Part of a small language model's weights.
Architecture: LayerNorm before each block, learned positions, tied embeddings, attention and MLP in parallel.
Training: 178M tokens, 10859 steps.
MLP neurons of a small language model. Each row is named by its layer, matrix (up: input weights) and neuron, and shows model dimensions 80-207. Each number is 500 + 40 x the weight over its row's rms, rounded and kept within 0 to 999. Numbers have three digits each.
Before each neuron's rows, "fires after" lists the tokens most often just before its 100 highest values on Wikipedia text that the model never trained on. A number after a token or word is its count.

fires after: "-" 73, "\n" 8, "\n " 6, "|" 5
L6.up330:524494485443520492530478485486496473539526437581531471487493468534466519536585470500439506543465509544513539478526545570436463502489510491519485564468444468498530492495479528507463455456520447508445563527554491433420552548576454517495518576479504487484512472576480471508464438537447521461485435517445464542477534506435513473551463519541457578428517453491494447512484464555489519491488

fires after: "." 38, "|" 12, " In" 8, "," 8, "-" 6
L5.up796:421522415528494522565432473542535497469526500539537441491505529547481518552574443550484466481444469465505507461495524502423479504501476496501453522443469485439449470533550506459478530438506477518546527443507477544490529551586486535457486569508488426542496516494551483477549546461473490495491458512482543472460588465445479543472496504536554543490527463504489500472457456501514516473460

fires after: "\n" 35, "\n\n" 30, "." 9, "=" 9, "-" 6
L5.up160:504505501487512476532520525497581480504521558511494501482405505513468498485548487475447582586527481489552511440525600576512510544492432499447471454452490409453524469486534515529526505511471409522464524563546508492474419496565514542460539518466564492444409517497540440518508501511492465501421453518463468490458452474492565480502585520522459528468419429468523447506506511506471468489534

fires after: "M" 18, "R" 11, "S" 9, "B" 7, "K" 7, "V" 6
L5.up368:459443558494481519496504487553514462470534485493493526457482554461452452649501505513547458550516465552526477410497536452457516511524445440524541451470506503490597444560441536495501482461484433524501500510493439496524456530508487517533548466533601478507459431625500479502592514479446518456439486468451566531465530548571499477481489566549496556491585507440494450534470505495500555474586

fires after: "-" 54, "–" 18, " (" 5
L6.up634:485455450508508467505470549459473466452487529502434577534480496469493603488489546521549559501545464464538564488505481448437494548488506492455505384465512521531521470455527534460518474465507475580449573470439486496478468445553480513462401587490474475584558455481527472433440508475496503446493533468458518376491515449451485554530568468519448472529486496495512478513488505454481503519450

fires after: "." 73, "-" 7, "\"" 4
L5.up633:475509518514506467551510505457504528516505454522534504547486550483494504507444535590522456453538494502492533467515503537444467505550465484516488525495482541479487546540489527438500458486452465488480523539558451483441502560590529528462454550518500523530486466522456463510501499548496460506509504500487471427494475500472487514483544477599548634493528454540493471451474437512505428513507

fires after: ":" 32, " \"" 14, "/" 8, "." 5
L6.up799:453534491569498473486505477546555510438516481533485550571431535527507519454435463491537522430488512494578440503535535538529517537486486444537451505474480412478537501404494533464526519509461492454579574577491515467468436452559521504492487539463516541497499506535552477493478462479502464525460531432519517506496446451492553482550523534464500559513530461497552494500522457495497488462497

fires after: "." 60, "\n\n" 8, "\n" 5
L5.up665:532474486447433436541500502450574496458521578485560580479432482546476523453518478446525468484519540546566459411489519534503504530553473474507485525469431436486557487498527540489507496499413465460541532529463543511514464499583465536558532534471544456519408548525502464510485470526486496535474509433485495488495456420524453465472457508588505557543514525488483481480556506554550487467508

fires after: "=" 57, " 7" 6, " 8" 6, " 4" 6, " 9" 5
L6.up260:461452543487512491474534485561511478475562441504432462484531586430505423428540478521521471503530462541528439461467536487582508472646491433541527502391447524481488506481510492509503468481494514444547506468510428504468440587499568465487498516449519523561478546521546445496479433478501536430458512538463464501456459521486475449456563551485560503533546524487410429525481471578524542507454

fires after: "," 63, " New" 5
L6.up563:525539492564508499504467459538488553451505491551580504461520544493555432551503521386507434563577582464550496508473531528502451535536482485507472439425489513504443501465468516525490439437421476490534510551484434536513518550561488514529426462580487497553552465463474479486497455501477540485495557491483461490460599523495485569501469506457509489504484482472461431539476462498510527502467

fires after: "\n" 31, "\n\n" 30, " (" 28
L6.up67:549520516526499520565532522582491489519447536460477506480553485492479513584564457494561524521562465473532467424516556562527516530493436472509474514432534518520468530470479489450487497472587435503460559521530477483518502469600456499458490530459496561537453496440521493411479476539534530501445439541545510510510532494511505490518445510485460503419493502449436500479438476460516491549480

fires after: "-" 41, " •" 5, ":" 4
L2.up408:480504485475546515509476457487541541483434488457506469569513590541504498577536482446569461481518511538511523560515515481465456540539518453496452489458456585501450562486466493487472496481460502582492543533489529532530426518491517549507431471564523453579493399470457443573558493514494474471504502502478440466496476563453493501509480521554454549488522509471462473478517549562531464506488

fires after: " In" 26, "In" 24, "|" 11, " in" 7, " October" 4
L6.up897:500469491449511495544500503531475423447526460456479493479538532480403555482597500534475503482560473557471484479490561481450494494543553494536481492475471452521504477476528433415557498455568424559467552546555466568474430491565446508409452541513547520529511474473487459451451500486503476560513463456491555498426478558466532490566573515477406478457454486498511547532496452483555532522500

fires after: "." 48, "," 32
L6.up173:498540444502535488447437486566491521427549455533526552546505546492475479515475481536515508498513468419462458465498573600567444528545516455427476498458531553476478554486540525490518481452542560550591523470517434459445481567474551483524464496466526498471517387464443474554626510470530513486478559516426506489487508540500441497529505498517517482547547467495490498508527498528535481471494

fires after: "." 47, "\n\n" 42, "=" 8
L6.up652:495467505489522496523520500540522468456524479553485512517437613460496467502476486543517536527513501527544416458483520517511523500550440487531502524429513458485534547521521555483527469497490399501502509432534453468401478604567469506502509514518521516487410465552519467459480459512542478471435467473477444484493440469490540463512517482606494505563488446462510398521516503570505480490547

fires after: "," 19, "." 16, " (" 11, "\n\n" 6, "qu" 5
L5.up330:447478540423531489609447420511543561452538506455521528476492511550480488513482483505449520527440527567533515480535467546491492525576490458475520497494453551457520543508518559501494487451533477498492570515492499445525504449541490474501438455506577434441462491578474501530563477580470487525414506433405450460480495521572445494496545471483524607509573533546518506437485472531552495504482

fires after: "\n" 32, "|" 29, "–" 10, "19" 5, " No" 4
L5.up980:479501501498466494561509439565524446468529469516508535513436540485444515489536447555476529475503403518551450481555598519461464483496497484479488535437500430533508549531535474522559500513491525475521533552486548508444492522539542491535542434514589511515420513523574477499519492510456543457471452485479459470549487506475542451483552546569493558448572542443478489441485482565576515539483

fires after: " |" 94, "|" 6
L5.up533:503478474458455475574416523556553474518488474529495470486454517473497462505501459490511437451547487559533470498491465580564542488612475525477470521452537459558523459464536483482489409490538500445489499526439500556366532572494572528514528507581562462542513483495411446455456459533520506477482509538474478492539517500571493506463514474487460493491432495492481431493476476513443482473495

fires after: "." 74, "\"" 5, "s" 4
L5.up35:463510546527499455504492481520549492510457425527543494496463590519485440520467531552517499470539535467556518499497502516454507519563477500490511543465543521442516518566512511464505459507462434454493479532525403476451553549566500523487456517517499545517454491539475462529452449532491450484468536503480513438500494506450469493471541488621505594544549455540484461485493411515501465532519

fires after: " was" 21, " /" 18, " is" 12, " due" 9, "\n" 7, " being" 4
L5.up768:477499566541529528490489514572501483514495417515426493472432605532462472457503481582493514460494463514529518506498581494482513454525430488539397512485479516453419486428475449510452501463521463434500555497472431514408469489530482494536557461525510449528432481507549440463501483446498476518457520543515444547526516511541468452522455531534490547476498512513501500562444531525516493523503

fires after: " the" 37, " in" 22, " between" 9, "=" 5, " of" 5
L5.up998:503485470496438430463491463473534524447473509514566432559482447511493485494452453501484479505538523519409466472530597471470456497499527464475542480489462514473472504569547540531540483463515476552542485459468542473558520503479568524518448516453398473442481505570434495449568591488549423502481480488465564495485503433522513514498533549519506473493495464487520471515490524473564479505526

fires after: " the" 19, "=" 18, " of" 17, "\n\n" 4, " for" 4
L6.up883:473490484484558438512534503522468513490446512493475420580518488481513441410402464518482461506502496469467511520480528522496495493555511474562420466430486561516481569452491543530498484452473503415525486495588471442479499493504540507456482590432458485499552461577501471498467530548490485508446493452521491543448515517471529488454494532465458498477505492493490507466500459528464504398460

fires after: "\n" 93
L5.up483:531512538439566515501463531495512559518450457435403490498502509582434527468526483504512540493482500486583540488507528481421490522553440485509459536533527523511515496512468489549469481441508481559563538555505501508474506459507469528488532505529525474525466436470538427572460551539558441489398471474483464477485500476459518442492538540500443539498557507511514511483490495595494463532511

fires after: " to" 63, " would" 7, " and" 5, " not" 4
L6.up58:448474532507506504524491468536538489474471545523525461482523584515471435501521539526460503478468506507568540528527489497518456580507498471524437479498534527473466485465458556499479513439494490471525477518532469471528502520539543498489406471490473517539458511471499435509466400557523592502524523513518452421511519585482454481556510530508476517487494462556508500559495501526403455516517

fires after: " did" 14, "'" 9, " used" 9, "(" 7, " /" 7, " does" 6
L6.up718:467557481488545474494490478525523516502546458504476554522497564519566499480532535484550442531510530456598484490505503606492488456541418462532442532473493453556505449454464488524446484520467482508491537524589505521431501481497469566544486579574546450489455502536532454451531480579555516543498571568520463503554534448530484454520500561543468486477510513485547494498480492579508438457501

fires after: " |" 37, "|" 14, " 2024" 8, " 2022" 4
L6.up649:399477501544467504489427498489434464543485474505482427624521517523519493503525436554428471451448462518543474542519523559507477481494456482517520474444517491481518519476550520488524530520477464448471504459517470536441525646507662458551477541508496542553511443563428447493473496498505504474494551528495476480506508559506522542507490556557449459489454507459486454501477473458557490482523

fires after: " \"" 52, "\n" 11, "=" 11, "." 7, "[" 4, "Wh" 4
L6.up295:492493508541446463525432468542530473487491435555525504461441567533465559510482467580520475542556512518518510433500549519547497514503502455530494528450508468424544462453459459458470524525513523494499520544523486429510483530581528491504557507463548516518524461494480491545432466531533429467434443461544566573533433461473518459531489555556514544459553453520516501499495486507537436443512

fires after: "-" 37, " mid" 8, " ab" 4, " re" 4, " reb" 4
L6.up118:509523506488485573550472482486505525438501479483489544499428513477434535549485510573476455554505491495456527484500500572481436519507493451486457422464462409474570461479444507498500453487531483534417535538494469547497537503513481535458493585514539492512473507500564491522451503565554455531424464510503485412455577496558413574483546500473481481472584496555515514559459417492525446533549

fires after: "." 65, ":" 6, "\n\n" 4
L6.up509:499526486532587505487530503572554455481479512552510512559397567563516466518563525566489591465594503506513448509552560586564496476485504459470480510425559491488543527448604481454514469512495454515544511543552489492439421524586500515471541478499528504507498468494483492465523421489525502529448514532421492408467484446411420521581488488581468476533532474503505483447508498552539482481486

fires after: "-" 28, " (" 9, " \"" 9, " −" 6, " un" 5, " app" 4
L6.up882:547568514524513455567423526501534454491407454468484530493412468438473487550558482479492487538546542525459470501473536490482485463507437436441501428463505579481488419433458476550465494521534527489479524551465439481446550509498525471456500512493494460492557513534563515576467538552521482465453504523482550496495416505530528569512552536462504575501555450457501477515479423535466513519423

fires after: " |" 30, " the" 15, ":" 9, "-" 9, " in" 7, "|" 6
L5.up492:560453508511516502430526540508463504503538489479478442526522529470462506484477524463528537483502507544577518448504516571544489527546447473582439455461497483522486445544510541459542499455488472485494487500604472546450365482465568475492450515546512489453538491516489497489497496546526530558545455531553403568451495526531556486480481566432465501465432523539490416542503488497426514487513

fires after: " the" 34, " a" 13, "," 9, " The" 5
L5.up791:453522488480524484545478504548579527536509513554505450459517484481505465581448500527507496489547491462471490533498553440540500467451485483515491465515516468479550462545500470458471466454440540486475467467484493428492562571547484514454439533553448523502523456455434447563489430589520477463561479516478495550479544532495502512484513507538496518442597423558484482541503477512495537386481

fires after: "-" 22, " (" 22, "–" 18, "|" 11, " |" 6
L5.up975:470478433482398525462507472542486457414522497506462504538454553483519530488474474506513496450519473564577444373497532504506471551606411472508506501450495430461492444474537480569529494501477568472547568433466461506454518489529561470456457486561516509569509463512536507504496536441520484462500510487490499478473517487508514459544494529461523569534483511456491461492488509484495494514433

fires after: "." 23, "S" 15, " B" 4, " L" 4, "R" 4, " M" 4
L6.up784:574531567450523458535570483523469558456463528527487526519451509561465423530540436509487408487449579537521510440492503530522471473517442500494502452468459513485572533527454513414525458482498432543544517493462516484537518488540490535526495483482500460516462491533516454504543455469473486594485455434520469504531512533425513497489485538559523536499597512469473468499488511581480523441505

fires after: " to" 17, " did" 16, " could" 9, " would" 8, " does" 7, " will" 5
L6.up154:496441581474502479488417484497533498451514526524524536575474543538492543469509574491460424535534564464493515532495474516542439512486458427524450497465560554508449448463526532480484467498478510524557475521556479554477528547473489586539447470495475486524411468433499459525537499497550490547497548499473527453502507502505462475544530562485535494508486485498562449555480487427485447498508

fires after: " the" 24, "." 14, " and" 8, " to" 8, "," 7, " co" 5
L5.up861:461535433422548476490495508488456565503452545535483466484489495511447502500512508555499462513503452399510495497481574491549463556524462487462444497513536506480553482490465537483552418485520468538518481478452421416452516532524515599474459550419494448526537463511492487480457552561466468526528520416451447552532550554453498443495499565537449481515524444519462494471509484480468522433556

fires after: "\n" 95
L6.up877:441554527487509535514511514497531502539535447553466525463515508553471498494597498539526506533424432509567521440502579531501502511537460478523481476488539525565505461457476522468417464405526442517423558512546433470438512470579489536512542487468509515507492389499466410463469503534479500500427453502506436523480563509559471428511481472486466452424467510478503524550474510569471497499512

fires after: "=" 79, " \"" 9, "\n\n" 4
L5.up770:430546516537489460527471520559546488472530476489466501512411505463521428468529449468536497528560547504540508526518483466510494515533476493526519546475422423480450578454513489535525493532510509508543519540437434511392508498469585497486516456452457581491512511548509451468532473449565515490468502529536494513619482495472549555473600504499568573499552467473504480539463470576507501489434

fires after: "|" 54, " |" 43
L5.up407:494471499446462523542445525499585527432449499545483474474569502454481555516506484514551500444461500534515499505518459552489516454498463495535456546446518510488489471531545498521409492394546506480471445537411466483465465552526486531497484522533516492489554550439477443472492462557493448484509541543501582495471543441544496553514517466489522498497449456520486436517474474508465508486408

fires after: " the" 21, "," 16, " a" 6, " an" 5, " of" 4, " first" 4
L2.up1009:475452493525508493490422453545479515490538510515501434517506482468510436531501514544426429541485458496483511536508550526475462565504504484579474501463523543495528431417536484504496454504516496541556561432545436423467513546541522485431465512471515462527540492522444497535474511487513558533554539484496470535577508510473533474514530529471463501427580472470461519561499484516389486396517

fires after: "." 21, " subs" 8, "%" 8, "00" 6, " di" 5, " 100" 5
L6.up671:485465479427525455456518529457538540451508498523511550514496588531435554539498462451458455468502565568517428402450505511512522493539454452492541484460497529482602519487580496529555476445465539560554459484544485471546412550457516465529529481497502491576468418518470457510538436532503468484515593443463576466528429444490480498527501557557579488549488473495485463554530501467518582470481

fires after: " the" 28, "On" 11, "In" 6, " October" 4, " On" 4, " on" 4
L6.up830:498544447478475508475514486513541458451457509477554516507444504484433511438514540517450441511483461431535528447519509506468414536527500489590444538498449462421528479492481474470457462487480439478487509453547449496484512475598464516516428599473521478500497515505440466440501483445501443594516508443547552478497558519506474491550560542543455557490442444491492436531499431492549540490475

fires after: "-" 45, " the" 14, " (" 9, "=" 6
L6.up517:480474463468553507485593535531497496476502532468456556533477518405491557467507529540467554481525438507478467505503505436392511537508456455479485416493400495469494468469450511520506443440488540439556545482509459519508492478498509504458470542510488542558454508524521474459468527507491520499438447550546500535501510520529580539522570506487465529432490497504458424565473482478457581495402

fires after: "|" 19, "On" 12, "\n\n" 9, " the" 8, " On" 7, " In" 5
L6.up165:542504508503484488517564488506485530516493449509539497512512522469541522470509452484525541476513465545455575467553495494487437426536459501450449490477427480528490604577562567479510560442549401466498512642443538509458498484542496540580502553488458481462458529514495475464499504431495465531427439519579456514456502517531573494433521501465491537480473564417514482422516479488484483496439

fires after: "," 54, "." 19, ":" 10, " ." 6
L6.up116:498515479489468455528481486547546487505545511574525495545503568478534474453479525478516540457576517524595464491503577534524487535522486501477527510401568551481466529426515530457513496511482513465511559507492520484469571583516560475480481477515495523473528489443495484472534499452488477430514529482459474360524484524515442457536568519486529510566433470492499431511481428453518448517510

fires after: "." 31, " (" 16, "\n\n" 7, ")" 4
L5.up964:542503460470507584490496482545526452486562426509475509414473581517431487480517493538496506426436475507576493459495545600598488546525416498602449465459500493543497537523560515455502455500541428492443576449498500435452444508556517521483465580555554529512457434469497451476500497482530472507440458549529487509535575527527504464525564513555427418488460533465461468448506529556456518479496

fires after: "\n" 23, "." 23, " \"" 21, "\n\n" 16, " (" 7
L5.up953:538564489569515478476438502546513493510476495490536569560473523499507517531580460555474499527518609443544444505510569532509484535505372477488458481485470569446480447448562476448500452477516409507569517521462426492462534501608511497485495530443506557473516483441526457505536482454505466537492478515521515504525441506468550523641505479453499504505505436456486433486475496494448528455471

fires after: " was" 32, " a" 9, " is" 7, ")" 5
L6.up362:486563521401539459516454496531551556446508403513494417419546540540519454507592486486509504494570517489542530507485541450511482507548482491573402582471522554496457553470498466493422525486516522526527516622513433488482495471523492457500496459456485474527494493494464456554508491555540498617467558495519543500515575498448480545471479510544463512475515503552467493435470494579552457525455

fires after: "." 41, ")" 8, " |" 8, " =" 7
L2.up415:550497536542478483498470494524482518473457469555522505492474557458532493489488456465580534523529528492540553473516521478455470493599473490458452534442445550464456578501454548533487494446475534475491465498555472536540478517478575548544587504592480472509461474511473377538488485468505470502483519552563401444563470481463477485506512500467527545536477488454537437513497459500436461493498

fires after: "," 39, " in" 15, " of" 5
L6.up446:498555423527461479592504487537495478425533539521535529460482493473552399503463518499527565485509518479522473493500524417570503499523478492562550488486508540497473460548538601472456421482458475456480558495541434445517441452529491536491485494505472574493532459513421489480542466497466556510543486508550461523500521519524480534513521504401501514535441496497466513490506424496451469502465

fires after: "=" 58, "Pl" 4
L5.up741:466535437510458417531482501514480507462556486481518528459457496417609505465553439512517467561498450507543490523504515514414516544542485485508492518442473412557565529484499474488501480467511486538524507566503513524399452476487568477447453491473482540442434478507489427504514553477531508453395417510554550580553479489548581460437556464545503490523530475513480483534513528595454544524441

fires after: " the" 49, " his" 4, " of" 4
L6.up110:502470469441437442510509463538501520465469483461518451442424476488446495474440514558500557559514479475510521493499544528513401531526494472497493424507560475407558438579531518523497448492461453492549452459518543471501495500509516551476438511488493442498421513510517489533489529525512498563470425429495534529545451525514545501477526556480464483544461543557514525492472442496476466494498

fires after: "=" 54, "\n" 26
L5.up189:494510505477556444563456502580568464499514474472524479437471512508516520531496473517471502631531459458505462492509561483570486493541478462554412479453475510487548587539523450498506465478511431425496515528478460468439511482537558473550556507498538573508406478540503449545527511506527534540417466441476533540559470499443556510505463560589490551486531506486454487456483532547535522478482

fires after: " in" 18, " to" 12, " the" 8, " of" 8, " at" 8, " on" 5
L6.up98:515440482481544523477518493516460521443533443477512471489525517574455509504458521531479392491439552480477477566508482623477405562483483476527511447492561617518550511484529531448535467499458465545562599511554488542552478469503512492524500535496530480491476511522478474428475520455544550566417476454494452490478482551527499546499461590439464508574465527482523475477464452499461444402585

fires after: " \"" 39, "\n" 8, " on" 6, " pos" 5
L5.up675:487530511506437473537571506535488445487483468511495574536417522519433465496524478523427463505518502499495496542500511519547479519502455480533534497474504536442508573456529485417505459535540487459530480523469430474445568492566510495489429534481495512529555556527498489488449523469532431445474516447550430500541509505525516481515518464502527522478583414475531520505504392468487513543492

fires after: "\n\n" 41, "-" 13, "″" 6
L6.up929:574492495506453504593554509509455559449401555496465550558473542510442534528532471512520437539525463529484569434500540502517479450514470476459425514442514566480491514489420479528513482450483491572491511588482469538516437512575503536545520463520443412528435431456476443519525553473516518435493553460516426441560462513483506488530535487529464609515538552480465507451492539510474479555491

fires after: "%" 37, ")" 22, "8" 5, " 0" 4
L2.up916:480461467478486545465568513497498516500511465607503462501481545516541476561501485514520512552550508538538517476493553498468462477539392471532461512441469564448558485562493517531562464502442482502481577500484482556465438541492528547501523464577450428566422511451532424512565528497486516483505491494478529432573464449453510496533466586553515573437464536511512506496532524525538456553538

fires after: "." 22, ")" 15, " =" 14, " was" 7, "\n\n" 6, "s" 4
L5.up918:462500488464543472538511498566483491495566457532576473451521535558500508461552488497489517558469512461526469441492572589485511481551463493546480459456436503539481476452556514474458475431473450472469513523547551471491523537501467498468473482462502494462471336492454468525490551518510498450486549519525440523483542424499446484454449463524454412507553484458519515533517526520454447499485

fires after: "\n" 55, " not" 5, " announced" 5, " to" 4
L6.up849:491474524512521512517505521506527552520523511528451504499507489599496529498563508528453499556498490433559504465535546556487493533516516479479438457491539491506492506500512521501446466496551436514498562518496459454384577505566473522457438587466498493505453500460461414460479467499507446502357513487474411561566541508447515468500486544511501523462574428497535432561420505477481504443534

fires after: "\n\n" 21, "\n" 20, "=" 12, "-" 12
L5.up225:532541464533538423544443511536523458436476456482511514512416506511454393528459505506475468539453499449505513490508555497475486523527536493549495481453481475487596531487475509463507454509434474521440524486478505445461522472537459497465455488477470511584450488615495463508455566528555516540450493466498457543500533519493585464512476491508475509511623538420485523477476489555466479490502

fires after: " the" 34, " 18" 7, " The" 5, " in" 5, " May" 4
L5.up813:473538510464421493530515439519475483498450589517523454480521489511471583485463490532498497526532514447465508484500495507493417558521492507511476588464541455475537471512569485468514509460441396525491423460478542397514528592525466531557499498459530485479505555502534476531569505510544457530518477489480522463474512449478590512563574499563507450470494439507479522495505451483537464521510

fires after: "." 97
L6.up637:455498502472472445567453509534536538463453538557552522491507547503518439496507490464505439488571549443576492492483480459459543533523515512482559497501477461496557476560513532433460504514463447452479500520481463514411499551544522580443461511535522537508507490595483487494499475515564469494478483541490510460502464547467548554460554468564569525487521461524540445500502460480453430496449

fires after: " |" 24, " \"" 12, "-" 12, " stra" 6, " Ref" 6
L6.up582:477523528480485461508489517507538449451443470513497579495366547524441477453467468470501543502510555534593471525524550550503535492508448499475484518439496471495537558454561484476509488544408530465554511509543423554538439486522526529489462496560491521477501494521533498560473505436529385539522541509495480483457430505518538535548515546536526506548498455536524498509512410566529513499463

fires after: " is" 12, " was" 12, " had" 9, " 978" 8, " has" 6, " are" 5
L6.up819:495474539528505442543454501561516518549489522453505500479445570528444507550519490501521506514499547433513474547469579544537513534459421489547508475518493525536568474439496499462415475486468438490531525512558440466484470541509441505546462525484482491506528429532554458490480447524509500540435556469446507441501543514548559497494448484533493517569477551474473509466478496562487551490518

fires after: "\n\n" 95
L5.up677:465504562494479487552503481480481501489490479485489446562498563525484521551517499612508468473505550567464535502508502503472455506560406500519481591503537508492463563500532551450493457467498445512517490565536468511464471535517514517516509534474519561536519485486479414474472477522483507484450499471538449413538463476486510472492494482547539543547535434513482496426478487520480457570506

fires after: " |" 27, "." 14, "," 14, " Minister" 5, ";" 4
L5.up327:505482456480463503506449450582556520520496476626501510559517573517488468497550482454486452440492522485538499513512512507590477527509478480495504507496565526513496514468526548493506522427469506458539465461399474462464591527463587525580497445524428506472527476544499469559466457506514518478432542557429484448579486582520453477506522504486520520468514525498494493539508542579494512541501

fires after: "\n" 27, "\n\n" 26
L5.up518:537574488614488478475547514527483493478515482539504444517436484461460522511528442574494536534494474500513517477539573505508476518540471508480501555460515448470468525590508465487536440489501478515492544540511475441499461524545567557525508462479525636536452528493536469452454483439476490497514460510488428479538499540443486479546514520554523460511596505514479494501486481512491522512440

fires after: " \"" 31, " (" 21, " 978" 7, " [" 6, "F" 4
L6.up505:495490542477494449520421486585511521517478476506456536506463547578467499510538525526512536442511522443529498512509513535547519509507428455611505469490473538489506532426478520438531445513541505436519590504469517457462540527529478499462443523523562536553528507468526477547521467533537461448476526479552507515541516589535562483501543496404496493525531454534505477525441408494450543443489

fires after: " |" 33, " \"" 12, " –" 12, ":" 10
L5.up550:463462530518507492439469525473555502525479396515521489544466536540493492513540601460547507503508544485562503525535494556487513536534483470542464512464519484431498477484439485459421453552453505474516539514573463468469538498491476495535462541520476518470590538500559491493462475533484425590482527498483462535523516449497557485527512498451516578520460445505547444500508444568522484482525

fires after: " the" 43, "-" 11, " The" 7, " a" 7, "The" 4
L6.up589:498446442513495453500495457555471425470513464537528467416527530526489530530552523515489511549470477528583514538456503487473471506605490508591502486479490523497538516488438502394460522467476531510460567452496450473499496504585550518522519521615481474564508472497504464515497472563523533512494483463488437539522563561479553477494509504567492539531499489505484483582476498533460458480469

fires after: "-" 28, " was" 16, " is" 7, " /" 7, " Chart" 4
L6.up595:500498497502558537502489527478534494482511428527468505501509496613407463489514471489447536588436468498509511522500548535446527505461498511547389430492489547521419447478462482488504501420439456473531546466510483521511462483508556474509441564534479437528505515511457442514445477566462491504563487477538535563555565522427556495530492548579487576482509470444512466540458524521513501522490

fires after: " a" 19, " the" 13, " \"" 9, " (" 7, " an" 5, " |" 5
L5.up114:491459503427578475495452459571589432517525454507418530506468528502480426562423479590505554522536538442567480477527494528518454452539450477530469512475572471492564537455536451514503501506514442473518471543564499448516528571509512489505524492497517485470452481502508512527529519531518485540541559554518547538445539523499510462479499513493504486484493461526526509501439378481561466509499

fires after: " is" 39, " are" 9, " was" 9, " an" 7, " were" 6, " a" 6
L6.up735:516545531606451481521510499517534516461515513547453572501475584489505449541502461461466531553458541563518508541500546488540520439479429476488434576485474578549426505480530469506475557492447447496500511496504490474382462554570511542549416518598489511427463434445473457464506456479508506442525491489497494532556504505516505499525430523521469473474489539505532483509451500585522461451443

fires after: "\n\n" 97
L5.up473:501450513510484479605533513519477518549479492506507459494486532536547524551551458477554428490471500510514496412497469500506514470557431515419468538443469447518499486468452546524414473473500507457501512549444512542456524482538464468560500486469465463519481451502470452384446438440494505504407472453462449495528475505526550483464537459575540568534489524465436450461482536543464515493521

fires after: "\n\n" 27, " \"" 17, " due" 8, "\n" 4, " where" 4
L6.up416:494510570540513454441399515575505551509481495427461522551463475438438534506560481535619503443578472592490472428454566526525498491562442483485472510471515432377515484530531476422502515430548503566582460498432414510523473526481533487433532447439586510525528466502518508518500557460496419512467479497518500511498483517548536433488535476535507513456521469522509502483489526502502555501497

fires after: " |" 44, " Ref" 8, " %" 6, "D" 4, " Votes" 4
L6.up412:498514479468536426532514443544534500494469460509503454516468488518489410550523432509500471518487452550545515527511511524513475442542421450553500500426496540534553517519462500506521496520482536514517480499540476469518500542453593501493478445534540551550519457565475496528521565514576474451512464505542520546521450484434618480488485613518468534553573516446472420472446471565532523521474

fires after: "." 39, "," 26, " During" 5, " during" 4, "|" 4
L5.up271:526490485501470483538414494530480537454468484508508458487441481522461551537484487552579522512459508530474547462540501505504461456552491501507525478518499471433544497509528574508543430449528525511471502536381494426546489555539459485502512512477508544544473517553486471460531478471474477521445481457571521545506518554487559494508534515550496521499534436377480468481469411510489466473507

fires after: "–" 29, "-" 10, " (" 9, " mid" 5
L6.up253:468555527502471530521468484488543470466451498509472487543389469481471481524398512605427485575530423516495532461532561500468491521541537468463476504400465506470515513475445518477494467494526443518449487470441502416509505471565474436473490562484492487475501516524495489464502537479482501504466494464520499478552544480455462485452566503475447493445604511425513539475505443497521478582467

fires after: " as" 32, " in" 21, " of" 4
L5.up860:533488495456416452493535497442563466448486481481502498552522480422472461526448456547448486446573561477445498486494517457534494466495523459418450456491463591462450536529540486440476512417453432421538495482488428486503462466448526437474461517539496534501498545520425486550518546526510482509518487518564551494536565499499522572427521505477518479452541471501596505533487525526432511502450

fires after: " |" 50, "|" 7
L5.up664:465505501515468505496484481514524550493531549502538467598508488427515475516455460496466413439488462526493450529492451492516500418514428494466505521463517439479554548497528533479505486480510531427508454496427445493433452510462558507501519557462514506517499501611459483560537575535533455521473541552566541503604524494540523467479495454504489541525443512515478525459489463536522513528471